config.yaml
activation: "swiglu"
norm: "layernorm"
positions: "rope"
init_std_qkv: 0.0271
lr: 0.00915
lr_mult_o: 0.797
schedule: "wsd"
seq_len: 1024
MLP neurons of a small language model. Each row is named by its layer, matrix (gate and up: input weights; down: output weights) and neuron, and shows model dimensions 346-441. Each number is 500 + 40 x the weight over its row's rms, rounded and kept within 0 to 999. Numbers have three digits each. A neuron's up and down rows have the sign that makes its largest values positive.
A block is one neuron, or neurons of one layer that tend to fire together. Before each block is what it responds to, as a language model described it from the Wikipedia text at the highest values.

Responds to: Place name objects
L3.gate234:455468486533511483495583503474491492466535490459445486522431498476496512520438487532526532512441430507534557481477558509480543445412627584420536540547441483472512522616449515576487452502453452497509472518571521557550509450505453529498518562529454509522512510543548492492457564526521470509
L3.up234:526466508498482410500517520411482541496532497472498517502513466477562482482467477546523525500552478528458525569543524462478504461533582424543454495529555547491482538542522464528474523507427585499458477498467539485508432524502499558499452555491511475567409600418540442521477570454471502506
L3.down234:509478499474501415515506566518466477481516451521462493491568514490488492490462537563550569594577518467499521407446485468602484439496371514473559583519412539476449506525531425497497514587472478581454522501487589474536536540490487565536495460467510455535461543529520484539475465501469516526

Responds to: Years in dates
L5.gate214:529444528558569513581467455545520500478530518475506506535460472471510428453507493485459441525518469472455542512410504577490505447527469553466462514511488536556544506542559450530552552527575534501484571517541501445494504450467535497489507513554458527493540480446482570470495443402479538548
L5.up214:467542497498569506502463434541485574458468487569459521504519499524544450479598484501540497474509399538534480414517470496444509493489490491498457527539502575494460533467525509444550471488524540557469505468496518479470541426538456471536486471531500438475436570497464531512542503439451539459
L5.down214:429513513494531498504480480504492460516542471401493528509460494449569505515508557516534503454507466560442489429394487407503478486561507465482470503465497437454522502491518484530537468481499536504486522397486485450493492486501477487502468503484547440495472456522418478505527526494509527553
L5.gate250:512511508525462425546515502495479517535477446495534506541518488517486451478400545497500478579455478540497465559479606574503568477476457567419495542481484470429537515498429491551477543530504546509496510464446498384436527542538525551479513475428499503498429585455391502464468538548416558479
L5.up250:512472543550510495542482464475561531415495454465511480504532491508433509492491478474494495493488588532470467475491583541539491512517433484429546511521492520558523433462474558479569476443541482530532557450457499459442566424544463536542464446501513464460418492433512459524496408531451485535
L5.down250:538469511512541551519461546469538540484530577484475471532531498417484447481489467511499551572525487481427520503517460463475500410477475497497478536504506473493529516486504479530586482490493489466555519508532464528382492510490399527479493491512473471519480586467470468466474470455480522550
L5.gate299:516502507520522455419505525494522483565496497438466486482505506500507556469550485481508522455519514511424447484525450521450472563526564541556462503452526439454482507431406535515511456570584457503505507522457498522530560529503451550530441388513631491459586574543533484515578544497514466533
L5.up299:450527500504502474463480562517452510474502497552542504514504469522576535493460459538499485456470453527503486535484456478551568503548492540470532484463475482492591509508527489550463486507570546462561532533556464549422541432526491442524420425485545535476470434578499433496538476539506460555
L5.down299:489409527436487448457486536422485455516507476488564448523482475416562481490481487475493507481478479512538538528522480442459451499553530501487502498547473521519490542508507542451479545552532586455512491490511520542531561536530462517597469440500469542499449564535486509524499457484443521438
L5.gate348:548478597457544528505560440479486517525519499535522524492495550505484492432504512542530578486498522526448540441489566496477560361573582515592548502474466576489532513544527469502472470502555549499562511484478437432504556493498504511518477422483514447529507491453505492447508565513477575518
L5.up348:451514468534503459504454512505515458502497430430488469411416528481416552515461512488455515519448581464499479529602506520492528398518490498524539562507480508453533493456493508512502450529479461528562506560490463497498530511555572512558461526451482469562493568450551467452535504423526556468
L5.down348:511446479530550429469432500508542517453560484523486488535539580502530568542545426514529548490482574477440487564498474467494558556502483550479483469507545480442557572503494535409568508438538430494534473462522458459535552451534473518506523483526551463544428512495528516529567475480489456393

Responds to: Year numbers in dates
L6.gate43:533540531473497497544593504488516504509514540493496507511483466422448439483513485493544495521512420534470441506503472483508477494500528454517484525539511463443467424535525492487524557477488538490528558484543429443514568503501466505501499447528536565480489506553436504469454506576522542501
L6.up43:568474482540503470477503486528535442379515540452469475454496495487446538478431423581555503543573575473490513540506543464439474449569458467533478445486545513491472425468533494448517541434529508527509499448558434515433528559520471517461559545518504519464493524471532481495514505496529559484
L6.down43:494372495506487569498481445484527459531438577522430565439552529453425489425493502471500521596501477491501494419461534469494469508585517546445457520580508553485511455540452524462548575492498472449488473447440472536480549538549461515513545529436480547526402520541448503512488537552467494510
L6.gate404:526519533451491500516482497527395532512493515466478475459510496487491487468492465458532546534455414467493513485446588495525462494491467553511425510471480533441536482487549458463494475524486451501512499493524421437464562372453528551465522509481473514429481538472546552537436506517503503507
L6.up404:557457483538532549544452473587481519480489515449474458506495457399464428530488477511503484522449487522434509503512477496524518487535561483493460534511564545424535503500528456468595450482458498470492511465473508463566568536519498500529442475497457540493439452525484527473433522475473562490
L6.down404:507516556514536486517469513505520580515512543497496576525488462522473497535538474503572586592444465480472542567504455450473533518565471485461487469545496483476493497441432510472487515509524487544544535505516470559527479441503484483525462536507471561545483594496460484496493501520453476447
L6.gate499:502435518484496468487487470563554489414491533548516479553515484617507460491488518431466520526480515544465490523470529574545469439491525511571534594484475542411512471533516503471518435497483450539465469542444495471504520469502488431438489443534542467556512442521460468423500462573494552504
L6.up499:477494465472564526483514511452418446477486558547550502542490468502527605460478495522535582523513486526536527445441547475508490516539444526589505502498525435443524503439480520502465531528461505515522490540409525476476474471517539555514516487553491553500466551446515442553465506490477484515
L6.down499:490521493469490518478570508563513482506494613495509496420475461500478488473517504560518441572521533457523550487540521443496547591564459477448491494492540548448460552418546437445454525515473452555564532585466430491478491532483549466525545457573559522508472542480518468518455456491520504509
L6.gate636:489504526464587470532461483498454469440556478415448514509475452463544474486559488528464557502490544477486433498496468503509506503477526511538488557550487501563514539567533533518500474511517386512548493507486434458523535481472446571560453541421506470455554562514489486480542425583525577519
L6.up636:484474546477517539472457540526471477507490508481454436501493466527545514553490560495512515567541477509463537487452589534470473502533561456538418482483499446468570459536514471477492492516467475570518606564507543484453491461461468565523479511516525520510434487546531480496488526497484443563
L6.down636:522545473556471466530534452560454545598478514454532463474486460562513440477438454478494448532553531436558508476381510472514516484464447530499464459466585513452452469494478425501487574483529534512450510446453476497460527475540516519456542490528503540457576458526547507544513443499479473497

Responds to: Year numbers in dates
L3.gate627:530505518521510494455577535472507566500462466470418532425488508509565544442538517492523553571503489496523475490428414465472467506453494545479501465546481509443461436526452496509458474502538493525503561440531562537556471410547480514533464537533495429401516547476451471550569524504465527484
L3.up627:487517476477476528483521414470544470479550512404528461532552490411431533496505564420572514509511508452588535522486491567414525517518541509578467546471559463535548442494606511547452489485468463462495502496496483489469504509550534489455454438476474489524466453514515473460452524482516480460
L3.down627:553497480457529498512476419478566492436523546492473512488530488535473465553515500529443512587561515464548474536456513459485593553563474558458377552524597497582480462572532483478489505412513488476492538496496438476453592405519502471451409445523491446456463532545494461517442522547521512470

Responds to: Foreign names and places
L6.gate151:587523480466491498549466565520500512509535465430538566515489447498448510517410489534476485490507502490484558575545409426500553485587476512546512436477513572467516484499421459506519513502501516489451547499511453439489520523504483461543455540600462474506490593553457487517496460557536559507
L6.up151:464435461465503547526517502462480493534433544488469559517462525487472502455453524543492449490566518509455484524558514500489468509464505539513478506495567450541509461551472416476525469554467521530486547471510469500489537482534445538522456548522541528491464477480484497525546574579463538515
L6.down151:520498494492514559501502537583535428476486520528498507505530526520568485474420511510447522553484545477443474487511539531402506473473594419509510486517465526503511464534498528521455531496598445489537503514524462463548547542458580511484499529484539532491523394522519520474507576485442476495
L6.gate200:478504493431408461454546584464507450464467461501555467557479511470491537477523537597492532493465538497508504524524520488474448556553506479537484543463490483457562435446470522532483453494536501549553480528643531494419464489433459477461452483496446467595486541474509487446511572548503521514
L6.up200:529505495465492516513550486519513518474499470494495512537418508531500517484484466555465539541488481490505491467573509534487515571484516434456532386443508443453549471389499485508510591486515522597477519467427499467588455479567466482489544527522504477474459493571500542487388481420537472546
L6.down200:449475516522568520510545556522469587497460481525569459588536474487449459467466467529505470494448526398432520497513518553516518488456601527478547510503446463415532462433623468504575533534469504539473474513465385552499459470515491499580515482477529469535626496524430472505502383502573520530
L6.gate662:491521471460510535477533504445500530496582470430579557578465508473505470472518450450492482525497494466548498486554481500460546466534536442476510532495558449476459531499478521521541577519528440458515483517491500492477474514454448471464543479513458477479506505491459500526587470483455579551
L6.up662:425514558467539499455472470488433471505516453511531517512423469523550470552514478487556543385509437498535457465533477483537486423472529498511502433489441497492504521490499470548540532530556470487450534512411497432492533525423580481477410561542509556470439485454590432516471467530475456508
L6.down662:508484546480494429519445549538449554518541467523481592555433480552481457482548441540560400455448529508538526554457412541528459540410461533495481446460507477502509521528494508574543457499542457538538531432454500480501533493478437452473528442527501500453492476590535470523491448478498534418
L6.gate689:528490521437537472426527501453570528507468487521499497578555527477484440536456566469384462496503463587466568511551487541527497527532469477604486479482487430478532531494532514494481491481477551550501501491521505565520554503502459542506499455575571503459494536494535488468425540454502523565
L6.up689:481553549545464508477475523487435536504492466500502562499486559484500483489416432508456499470422498498472537495523464545508566458487552451496487487434482565465529501539454519477491477507525537516427527561473533541462483395544456539467474514496475427501497448497520461398500470446470477515
L6.down689:566496524429524494463551510466494498486531476470464586513510479461432511585458542431470562547515451548460439496556462526477465458459471488521463534479480530511510484499507538471526445483503527512499427503525543503551425555467441513463520511541478541415557497462543523461433438503507556505

Responds to: Country names in lists
L5.gate554:521498497562497552494533464500515459572489511567528507504476451534482527528540520462516530422531406514533520511477508506543571420533427480507510578546448531513437423511523524522493486487454490571446549498533547500573515547549494543544425490459510432537499496554490593483441415430523567425
L5.up554:510488509467514528529579428492495516603471493557513540509475459570525460496572496536478464539501538428589421545502525524478541516493497507579547531534517571552501508537516538508451476482561504492488478480520503504496497551554496527547541476531453524499500527526521494525503502501495424475
L5.down554:463505480491474567465487532476528426478469504563475456460393563550483440483455495457524476493473513514505505506527508503513580438510467533460573574502518553545518456410587536497425497445570541538437450550514570503531502477487511474450538466539495415454455540505487536531482442488503504549
L5.gate682:551531547512484509507532535456436505527475462514483575512493549522517474501480499512485491485457475441449519513431582503521424473455425437525502479512390545514499524509544595458544519536478542495484550556493582491577541435513551523565562530501494469504535512528513532495446464531462446513
L5.up682:465466433436525520518491486514540468506540528479479505529504500491512547486454488512524575588469482492506527472516453594491517464461515586590488457474460503454447476486481418563552457527509500498478521520530562564461553464535520435474523481445495534585510510529449476521483540532497504497
L5.down682:544457508484503516473509525538518438497552493549506512482425515550483478501538550497527515484505532384454558455382491446530551488494492512427503522513521516395523512498507493494544537579537478516470509510516496559439490496496538484464524520546494473534505418495503469501453526520517477545
L5.gate803:563487556468519470494455501442475527476553508507537535463544517523515507488459569486557479431488486526445544545546485502535569478459552494588475562538500436525582472526484589483483510469543538488438526473448509494481453475502470558425498524459522477541458508516533483474507559502511508458
L5.up803:504515438451485487448501468507373511459417423423536451490471454450519514529456496486500485524484524569433442422475528490540530431459433508500542519522503437518534518519483463498543521462501547472501447510535469508554480548489504547489450490487505547481524423470491489459476428518375452501
L5.down803:525474519471466470431524482483520455556505499461509438505553532449553501512447473529454446523469506502460504479487533478499466478470559565454548536518477434498507478517541465544487469440564516515492479477544546452426443553489490452491446477503478508512490526490481505528441513505465569509
L5.gate876:500476530558514473528521571483522476468532540543493510519500449553571537508472479485521496526485470549450526525487524492506528479520475504432544541519461482472474477424529564517532521472476469506531474551466566484482566490583557512557447487520619504498503527548547539441472544460479506517
L5.up876:511506404508519478522591516568478526492485560529520530520446520512523571438410561449520478497470533504525548515485502524502487506470503538523464555500499529533438492487534464494482431480536434541506445444517548534536489492527450564479518489544392515555490503499494573491508462468488479490
L5.down876:535504466527494515523503528549559503455523461497438541514504495448531506456429539475564520471460475516490540455550445464540551543461461493534537510471473555473524467500475482463435415511515518550485454485526537504452541552529488497504542416512494510509458571525516536529467485458452536571